python train.py --n_layer=9 --d_model=192 --n_head=6 --n_kv_head=2 --head_dim=32 --d_mlp=512 --vocab_size=8192 --activation="swiglu" --norm="rmsnorm" --norm_place="pre" --norm_eps=1e-06 --positions="rope" --rope_base=1000000.0 --rope_fraction=1.0 --qk_norm=false --attn_scale=0.177 --bias="qkv" --tie_embeddings=true --parallel_block=false --init="normal" --init_std_qkv=0.0223 --init_std_o=0.00527 --init_std_up=0.0223 --init_std_down=0.00527 --optimizer="adamw" --lr=0.00174 --beta1=0.9 --beta2=0.98 --weight_decay=0.074 --lr_head=0.00703 --grad_clip=0.5 --warmup_steps=465 --schedule="wsd" --decay_fraction=0.829 --decay_shape="sqrt" --final_lr_fraction=0.0 --batch_tokens=[16384, 32768, 65536] --seq_len=256 --doc_mask=true --train_tokens=187400000 --steps=5079 --dataset="wikipedia_en"
MLP neurons of a small language model. Each row is named by its layer, matrix (gate and up: input weights) and neuron, and shows model dimensions 16-111. Each number is 200 + 30 x the weight over its row's rms, rounded and kept within 0 to 999. A neuron's up and down rows have the sign that makes its largest values positive.
After each neuron's rows, "fires in" lists the words (lower case) most often at its 100 highest values on Wikipedia text that the model never trained on. A number after a token or word is its count.

L5.gate218,148,208,202,238,191,187,216,213,181,169,174,239,186,213,156,215,212,207,199,207,220,196,226,244,148,239,160,218,244,244,173,260,190,189,169,220,248,308,188,192,188,202,213,236,223,223,194,179,167,176,217,190,217,209,201,270,267,132,203,205,217,221,212,218,245,213,182,257,213,183,222,161,173,230,214,234,231,167,213,225,175,240,169,210,208,210,204,214,213,244,232,215,199,158,221,171
L5.up218,182,180,240,208,195,203,191,198,138,212,166,201,256,216,211,247,215,203,226,230,234,222,186,185,159,159,184,182,193,207,197,199,177,219,197,218,222,216,180,143,232,208,176,248,217,227,201,194,171,234,188,163,224,195,169,205,228,151,218,173,183,215,209,215,184,214,187,198,214,195,214,234,143,208,215,200,163,224,173,212,202,225,220,224,209,190,274,227,203,163,189,213,195,214,235,150
fires in: "a" 92

L5.gate328,173,170,248,237,134,198,223,273,248,177,204,152,205,201,163,218,156,186,203,197,179,201,186,186,246,191,217,266,166,230,291,277,189,184,142,166,195,193,226,193,220,228,208,185,271,227,222,220,220,217,211,183,194,197,261,185,206,208,182,269,184,249,218,185,213,220,142,273,187,188,196,248,235,200,203,200,233,229,240,211,123,189,176,223,238,237,216,195,194,218,222,201,130,188,200,219
L5.up328,152,207,245,230,153,237,204,197,228,191,227,163,196,170,205,216,206,243,183,222,199,178,173,216,195,220,176,218,160,230,225,187,224,189,271,188,167,155,151,243,143,203,177,189,196,210,180,175,169,192,210,195,196,156,252,152,186,242,184,163,246,188,250,190,172,236,179,255,198,163,177,186,190,183,171,194,183,232,231,179,198,186,168,285,165,210,213,197,260,203,219,205,205,224,260,209
fires in: "he" 42, "gotha" 15

L5.gate389,164,220,231,182,193,256,264,237,187,238,170,171,231,197,201,243,157,185,223,192,135,203,226,162,281,263,138,189,225,176,219,244,207,193,195,163,173,195,185,212,197,248,260,214,247,235,206,135,173,153,194,206,211,194,201,202,212,230,184,227,219,196,203,199,196,240,180,196,227,224,172,217,181,174,187,163,230,208,226,232,185,176,185,187,223,162,178,199,206,202,200,258,179,207,151,202
L5.up389,158,172,209,168,227,191,212,195,179,186,227,213,213,158,171,237,183,240,176,188,100,215,193,199,239,239,231,236,161,197,217,132,167,182,178,190,180,253,225,227,220,229,196,194,239,179,236,200,214,196,151,254,215,170,220,195,212,171,188,184,141,212,157,194,193,151,206,155,185,246,155,221,177,246,191,187,140,169,232,207,133,164,194,248,149,142,176,182,244,218,175,216,164,196,196,176
fires in: "they" 34, "children" 10, "members" 9, "students" 8, "parents" 6, "men" 6

L4.gate447,204,164,175,195,194,203,142,163,219,283,216,172,216,170,182,196,204,167,252,213,135,185,169,145,193,193,257,180,205,184,187,170,223,177,197,214,206,222,226,210,152,188,183,179,171,188,216,234,204,159,197,180,195,173,145,234,182,220,248,178,204,220,168,180,246,194,209,173,186,190,172,221,164,209,177,224,231,214,257,184,208,234,151,190,213,193,222,170,162,243,193,278,218,175,168,142
L4.up447,193,215,216,195,139,185,212,154,221,234,213,176,162,192,218,239,174,227,173,250,216,171,206,183,183,199,209,169,204,236,198,166,234,180,226,190,210,195,247,243,168,253,181,152,224,172,157,252,224,235,188,178,192,224,209,237,202,231,174,195,200,226,212,234,197,172,143,173,208,170,201,216,202,208,205,268,216,207,196,202,191,230,166,118,215,190,195,232,144,173,247,241,180,188,135,198
fires in: "2023" 20, "2020" 20, "2021" 16, "2022" 13, "2025" 12, "2024" 9

L5.gate74,171,220,194,172,189,176,205,175,203,180,171,215,148,149,158,126,227,204,178,221,185,145,176,187,237,226,185,176,190,214,137,189,243,248,194,195,143,208,216,207,200,196,250,221,115,168,158,192,239,189,123,273,246,190,210,202,187,185,229,216,190,188,202,147,222,187,162,235,218,200,220,217,247,178,192,204,252,163,234,220,200,230,174,221,204,232,203,165,201,187,226,165,260,151,181,169
L5.up74,219,153,219,206,227,184,196,239,175,213,237,191,201,215,177,203,196,243,183,187,154,179,265,178,206,211,215,219,241,187,224,142,188,191,210,149,182,156,253,175,234,183,243,193,200,188,236,200,206,251,208,191,220,204,186,235,204,207,238,164,198,221,173,251,185,199,193,230,206,219,227,183,123,167,172,201,126,161,199,217,185,225,185,205,175,223,205,162,185,168,186,163,210,227,141,212
fires in: "more" 40, "most" 36, "very" 7, "less" 5

L4.gate9,219,217,159,209,185,194,217,182,215,215,183,217,232,215,180,229,233,229,197,133,204,223,215,217,173,242,219,195,215,237,181,197,218,171,212,241,230,202,132,198,202,204,186,211,180,174,221,188,190,116,134,217,243,200,204,280,241,185,189,199,243,195,254,218,171,270,239,248,229,246,209,171,189,197,219,184,236,165,182,202,248,205,161,198,180,168,262,218,230,149,171,197,169,206,145,246
L4.up9,179,216,185,138,243,210,175,159,167,222,225,229,178,227,237,184,145,201,215,166,265,154,170,174,254,211,189,205,242,171,193,235,173,218,229,150,200,217,229,225,191,209,203,194,213,172,176,156,245,206,171,221,208,180,168,211,167,233,227,191,201,217,221,210,208,186,182,223,213,203,193,190,247,254,281,199,191,266,206,240,177,220,209,151,207,168,147,197,203,213,193,190,238,174,153,201
fires in: "000" 37, "for" 10, "than" 10, "served" 8

L4.gate480,227,186,206,209,177,166,176,224,178,190,185,180,249,201,183,194,195,231,202,180,203,177,204,163,227,167,163,279,199,256,257,215,132,220,222,164,221,208,148,236,176,180,196,208,251,193,203,158,192,230,147,215,235,176,222,257,193,151,220,239,171,215,176,222,201,228,162,182,192,193,193,210,217,259,216,187,201,197,140,170,141,202,216,183,155,219,229,120,188,208,212,184,222,214,202,153
L4.up480,198,212,217,255,188,236,198,225,153,205,235,204,117,173,187,164,228,216,214,226,225,225,246,197,187,199,216,191,190,233,202,173,215,157,177,233,233,198,130,191,186,187,218,190,222,194,206,178,208,195,263,195,160,223,232,238,214,195,192,218,209,224,202,254,217,198,163,267,156,171,155,234,202,195,204,192,242,195,172,179,191,131,207,220,174,244,241,176,193,187,207,238,170,197,209,138
fires in: "gotha" 19, "public" 14, "design" 8, "personal" 5, "fine" 4, "rinne" 4

L4.gate365,194,273,185,164,253,169,172,172,201,181,235,232,204,254,225,247,157,185,186,163,226,201,235,214,172,222,238,245,208,142,155,159,192,251,157,181,212,189,153,219,182,223,153,184,210,198,204,223,239,219,210,211,176,227,178,249,144,174,174,236,213,200,215,242,217,198,214,257,212,210,187,227,194,236,202,218,165,211,206,201,232,197,200,221,224,136,182,136,198,211,167,254,168,199,182,191
L4.up365,218,191,229,229,207,159,219,190,233,186,253,212,179,229,215,208,197,168,188,212,232,168,231,250,198,181,252,230,214,254,181,177,162,218,170,151,209,233,195,189,171,197,185,174,235,196,195,202,241,161,160,165,243,209,146,209,268,201,151,217,226,173,217,238,140,187,218,198,207,180,232,180,227,246,168,215,246,221,222,208,164,219,223,177,197,189,175,190,165,169,207,164,253,176,238,194
fires in: "secretary" 14, "republican" 12, "governor" 9, "admiral" 8, "director" 6, "under" 6

L4.gate494,216,174,213,153,207,231,212,267,184,265,166,243,256,210,212,239,232,153,213,177,180,194,199,213,222,213,221,186,151,194,215,211,196,208,227,236,200,248,187,191,206,195,189,223,178,219,160,201,184,179,236,228,194,221,210,207,194,243,210,218,238,200,232,164,171,219,164,164,228,132,242,231,175,165,190,181,175,203,236,161,123,175,172,216,201,195,201,211,226,201,220,164,195,216,99,171
L4.up494,190,184,228,156,225,158,156,173,203,178,234,161,224,252,167,210,210,211,196,144,224,192,209,223,237,199,179,174,241,221,199,181,192,220,172,234,150,190,196,205,150,225,234,195,255,173,204,176,216,189,137,220,198,148,252,160,152,234,196,154,138,200,203,226,212,191,222,181,210,208,203,228,198,264,160,171,200,229,192,242,171,200,170,186,259,245,191,198,175,241,241,181,227,199,170,214
fires in: "2020" 22, "2023" 20, "2021" 15, "2022" 14

L5.gate294,192,192,199,208,203,185,225,222,187,217,162,158,249,170,206,218,190,176,220,177,184,254,177,209,242,197,219,185,117,217,146,176,219,209,208,165,206,184,217,242,237,155,245,199,169,172,220,201,214,239,186,213,170,176,224,175,240,221,217,233,151,192,237,186,235,158,143,188,170,164,169,263,159,202,225,185,169,215,215,199,185,246,196,209,223,255,202,201,241,274,237,166,260,233,204,239
L5.up294,155,246,187,213,258,226,217,245,174,223,147,144,255,184,194,205,214,188,206,163,236,211,193,200,194,132,204,228,192,233,169,168,252,188,198,151,198,215,249,200,160,240,191,269,191,227,161,236,216,153,204,243,235,217,220,238,239,167,165,162,240,186,175,198,208,233,210,197,185,221,239,213,189,179,250,160,184,212,225,272,205,217,211,238,192,189,191,193,202,219,206,192,137,209,179,169
fires in: "i" 29, "you" 27, "we" 9, "weichel" 4

L4.gate290,213,203,222,190,221,205,165,166,178,156,200,225,203,183,188,172,252,223,182,234,188,165,243,200,179,102,214,201,216,167,174,181,187,223,176,198,248,184,200,187,155,184,212,158,129,215,118,195,188,201,225,218,272,169,256,201,195,158,214,185,196,220,217,183,227,131,150,189,204,213,244,216,162,152,222,218,244,175,162,234,231,205,232,206,237,221,184,228,160,253,166,198,209,175,206,186
L4.up290,187,246,185,168,213,184,181,208,179,168,205,172,190,234,216,256,242,200,193,213,186,216,236,195,222,157,221,249,198,189,181,233,224,271,218,185,228,211,238,188,235,248,223,188,256,276,191,202,185,220,210,152,199,221,204,221,241,242,207,185,225,222,210,223,211,258,179,223,209,206,204,202,239,202,225,188,227,213,223,210,240,233,238,219,215,216,160,221,143,244,231,213,213,180,159,186
fires in: "0" 90

L5.gate102,188,212,194,141,175,192,193,171,191,202,213,217,226,204,175,164,217,170,133,199,161,146,185,168,155,206,172,231,205,200,189,220,172,231,174,169,233,154,202,149,203,150,214,210,175,187,183,229,202,211,225,236,191,175,178,221,236,118,218,221,214,206,237,256,238,192,160,217,207,125,221,180,202,166,223,227,232,151,231,177,166,221,204,221,253,215,206,200,239,242,212,187,188,200,241,162
L5.up102,160,210,206,165,162,232,257,248,198,161,176,203,207,144,152,130,193,207,200,245,176,201,124,198,213,217,170,228,223,244,173,179,139,209,166,185,168,205,244,179,222,219,178,208,184,251,238,180,194,195,155,189,162,161,168,205,223,194,202,190,178,141,186,181,204,228,164,277,204,196,215,158,232,180,235,168,202,114,190,261,193,213,183,260,207,184,226,170,182,223,225,201,194,192,149,187
fires in: "more" 31, "very" 11, "isbn" 9, "ft" 5, "less" 5

L5.gate364,221,195,166,222,165,144,198,214,190,186,158,202,192,195,186,144,166,216,171,165,203,191,193,286,216,176,188,213,154,228,198,189,209,218,219,177,232,173,189,163,234,228,188,209,209,179,223,248,188,202,153,212,190,150,207,263,220,177,282,219,242,170,247,198,226,178,160,258,234,176,184,148,219,212,232,214,191,182,199,178,170,200,149,158,195,227,145,172,220,145,217,192,245,212,200,148
L5.up364,189,237,199,188,161,187,169,209,174,166,179,197,245,187,154,147,166,201,188,146,249,212,191,269,191,193,164,205,156,177,196,216,224,212,201,172,192,219,210,177,230,223,152,162,186,109,235,220,186,234,128,229,160,163,220,212,199,209,237,200,238,230,219,177,194,153,153,238,220,173,221,176,224,202,215,199,142,194,178,158,168,215,157,179,190,249,175,139,183,178,208,186,235,244,179,197
fires in: "two" 18, "four" 16, "three" 13, "eight" 10, "five" 8, "six" 7

L4.gate174,238,188,223,165,207,201,193,109,250,173,162,203,215,205,202,175,189,150,178,171,198,206,201,196,248,190,218,222,159,184,206,258,177,209,228,177,162,185,221,212,185,216,239,241,194,219,141,211,173,189,191,214,197,229,191,208,224,111,231,185,208,210,216,139,229,207,211,156,212,179,187,159,156,175,202,207,217,174,246,238,199,159,202,120,201,207,201,144,209,203,172,176,199,171,202,168
L4.up174,183,207,166,205,239,252,171,162,155,187,191,209,221,184,223,174,192,183,170,202,268,236,207,206,213,171,152,232,170,180,196,212,219,226,198,186,233,222,207,218,227,217,204,193,129,223,224,144,188,155,187,212,169,221,240,181,179,184,189,228,195,153,219,196,193,236,158,188,209,202,169,208,180,222,137,174,151,179,269,200,204,188,226,198,182,138,215,244,189,195,206,199,207,239,254,253
fires in: "there" 25, "i" 22, "we" 9, "you" 9

L4.gate209,178,222,228,188,227,176,197,201,191,206,186,204,187,211,252,191,214,187,236,193,159,172,203,211,172,185,192,225,213,204,195,184,190,179,135,138,175,221,254,212,165,231,197,201,196,190,159,234,178,193,198,169,198,221,165,184,190,232,214,204,211,232,210,230,233,171,183,230,208,260,196,173,174,168,119,184,265,125,199,214,174,235,196,225,208,231,224,184,158,270,209,233,170,214,226,206
L4.up209,192,184,240,205,243,195,202,226,235,172,188,254,212,141,237,237,205,231,246,172,208,173,182,187,188,186,137,216,170,220,204,209,171,214,178,186,219,231,222,200,245,210,235,170,209,215,214,197,215,204,252,223,185,190,197,203,182,202,222,229,156,206,187,237,212,181,139,250,237,181,262,211,174,234,132,175,210,233,219,218,248,229,191,206,183,225,229,186,161,207,178,257,172,209,210,230
fires in: "football" 32, "field" 8, "ground" 5, "neck" 4, "townsville" 4

L4.gate32,232,234,256,218,234,201,230,198,204,153,194,225,205,202,209,215,203,176,150,195,165,171,178,237,185,234,206,179,175,260,193,199,210,220,201,219,207,240,183,204,163,192,217,205,199,238,161,186,267,137,206,166,203,165,153,188,201,186,261,193,199,206,264,192,189,181,214,200,242,210,215,245,231,209,191,242,237,158,212,199,181,208,165,213,195,185,172,164,216,189,208,211,201,172,192,195
L4.up32,197,206,168,218,233,183,192,227,183,181,176,180,220,262,217,216,250,175,200,189,196,185,188,231,236,211,219,215,272,204,224,162,224,212,174,207,206,240,178,156,227,221,190,170,194,191,207,187,184,210,224,166,217,215,211,181,171,230,199,203,185,208,151,180,183,218,218,202,209,263,179,124,190,172,211,169,212,113,186,200,202,236,177,182,180,197,186,145,217,156,236,216,238,177,188,210
fires in: "vice" 13, "secretary" 11, "governor" 9, "non" 7, "director" 5, "admiral" 5

L4.gate415,168,228,225,207,160,233,237,208,214,182,198,212,186,186,182,168,231,152,135,202,232,213,210,198,210,223,245,225,147,217,177,212,189,245,128,179,204,200,216,202,152,212,198,224,121,196,202,154,276,210,201,175,188,252,207,165,209,171,169,235,206,185,191,197,216,188,187,200,210,228,204,210,217,196,151,175,203,199,214,181,162,185,177,154,191,217,178,226,167,231,191,174,197,211,272,235
L4.up415,228,195,231,193,201,242,196,166,191,212,221,184,214,235,209,199,138,195,247,185,204,191,164,212,216,197,189,125,188,208,219,207,179,142,168,178,213,208,213,188,152,217,160,216,191,193,205,232,233,223,212,183,204,216,166,142,154,236,222,152,204,200,174,219,158,175,261,164,160,194,122,221,229,223,257,176,191,204,153,182,231,157,229,150,241,222,172,190,203,210,208,207,188,183,209,174
fires in: "received" 17, "made" 16, "won" 10, "awarded" 7, "fa" 4, "unit" 4

L5.gate331,202,176,165,182,178,158,209,222,165,211,244,197,161,237,223,183,152,147,181,181,131,185,235,264,209,245,233,272,199,228,194,227,160,238,136,180,195,258,148,228,169,208,180,171,231,217,248,205,233,179,199,177,223,214,198,202,181,187,234,173,207,142,184,218,229,218,225,206,224,197,181,199,211,177,189,209,202,157,220,224,182,190,238,248,184,202,207,148,236,185,209,236,263,214,234,219
L5.up331,189,203,264,168,238,250,159,208,226,204,246,207,150,194,224,229,188,241,195,158,212,220,196,233,204,204,236,234,231,180,180,182,166,226,188,154,257,186,234,224,216,282,221,208,208,163,167,236,216,194,218,214,233,213,260,194,179,245,139,198,220,204,198,174,190,131,201,198,190,195,158,162,192,203,164,204,181,207,180,177,185,216,243,167,201,220,165,139,189,192,186,178,184,223,208,200
fires in: "part" 35, "secretary" 9, "private" 6, "simulators" 4, "general" 4

L4.gate302,200,240,225,180,165,197,181,243,217,218,223,203,234,222,223,192,223,193,138,186,218,182,227,195,187,202,185,236,161,249,197,226,135,189,203,186,164,217,162,191,223,209,232,126,155,206,161,212,149,160,197,212,161,145,212,241,216,201,259,256,155,190,209,250,218,187,220,195,239,191,224,228,214,220,193,199,228,177,159,137,164,236,248,235,181,193,169,228,164,214,201,169,195,252,186,138
L4.up302,194,214,256,217,189,178,221,225,215,178,198,214,177,200,225,200,240,181,135,185,226,173,162,207,215,165,201,214,171,236,206,272,219,207,217,184,197,191,145,189,160,206,214,218,214,208,147,127,203,214,141,209,213,183,193,221,190,140,154,191,157,233,221,228,187,207,226,260,195,152,157,198,244,232,210,237,201,207,233,228,204,213,128,169,202,150,212,177,160,199,168,190,231,176,223,171
fires in: "0" 74, "saudi" 4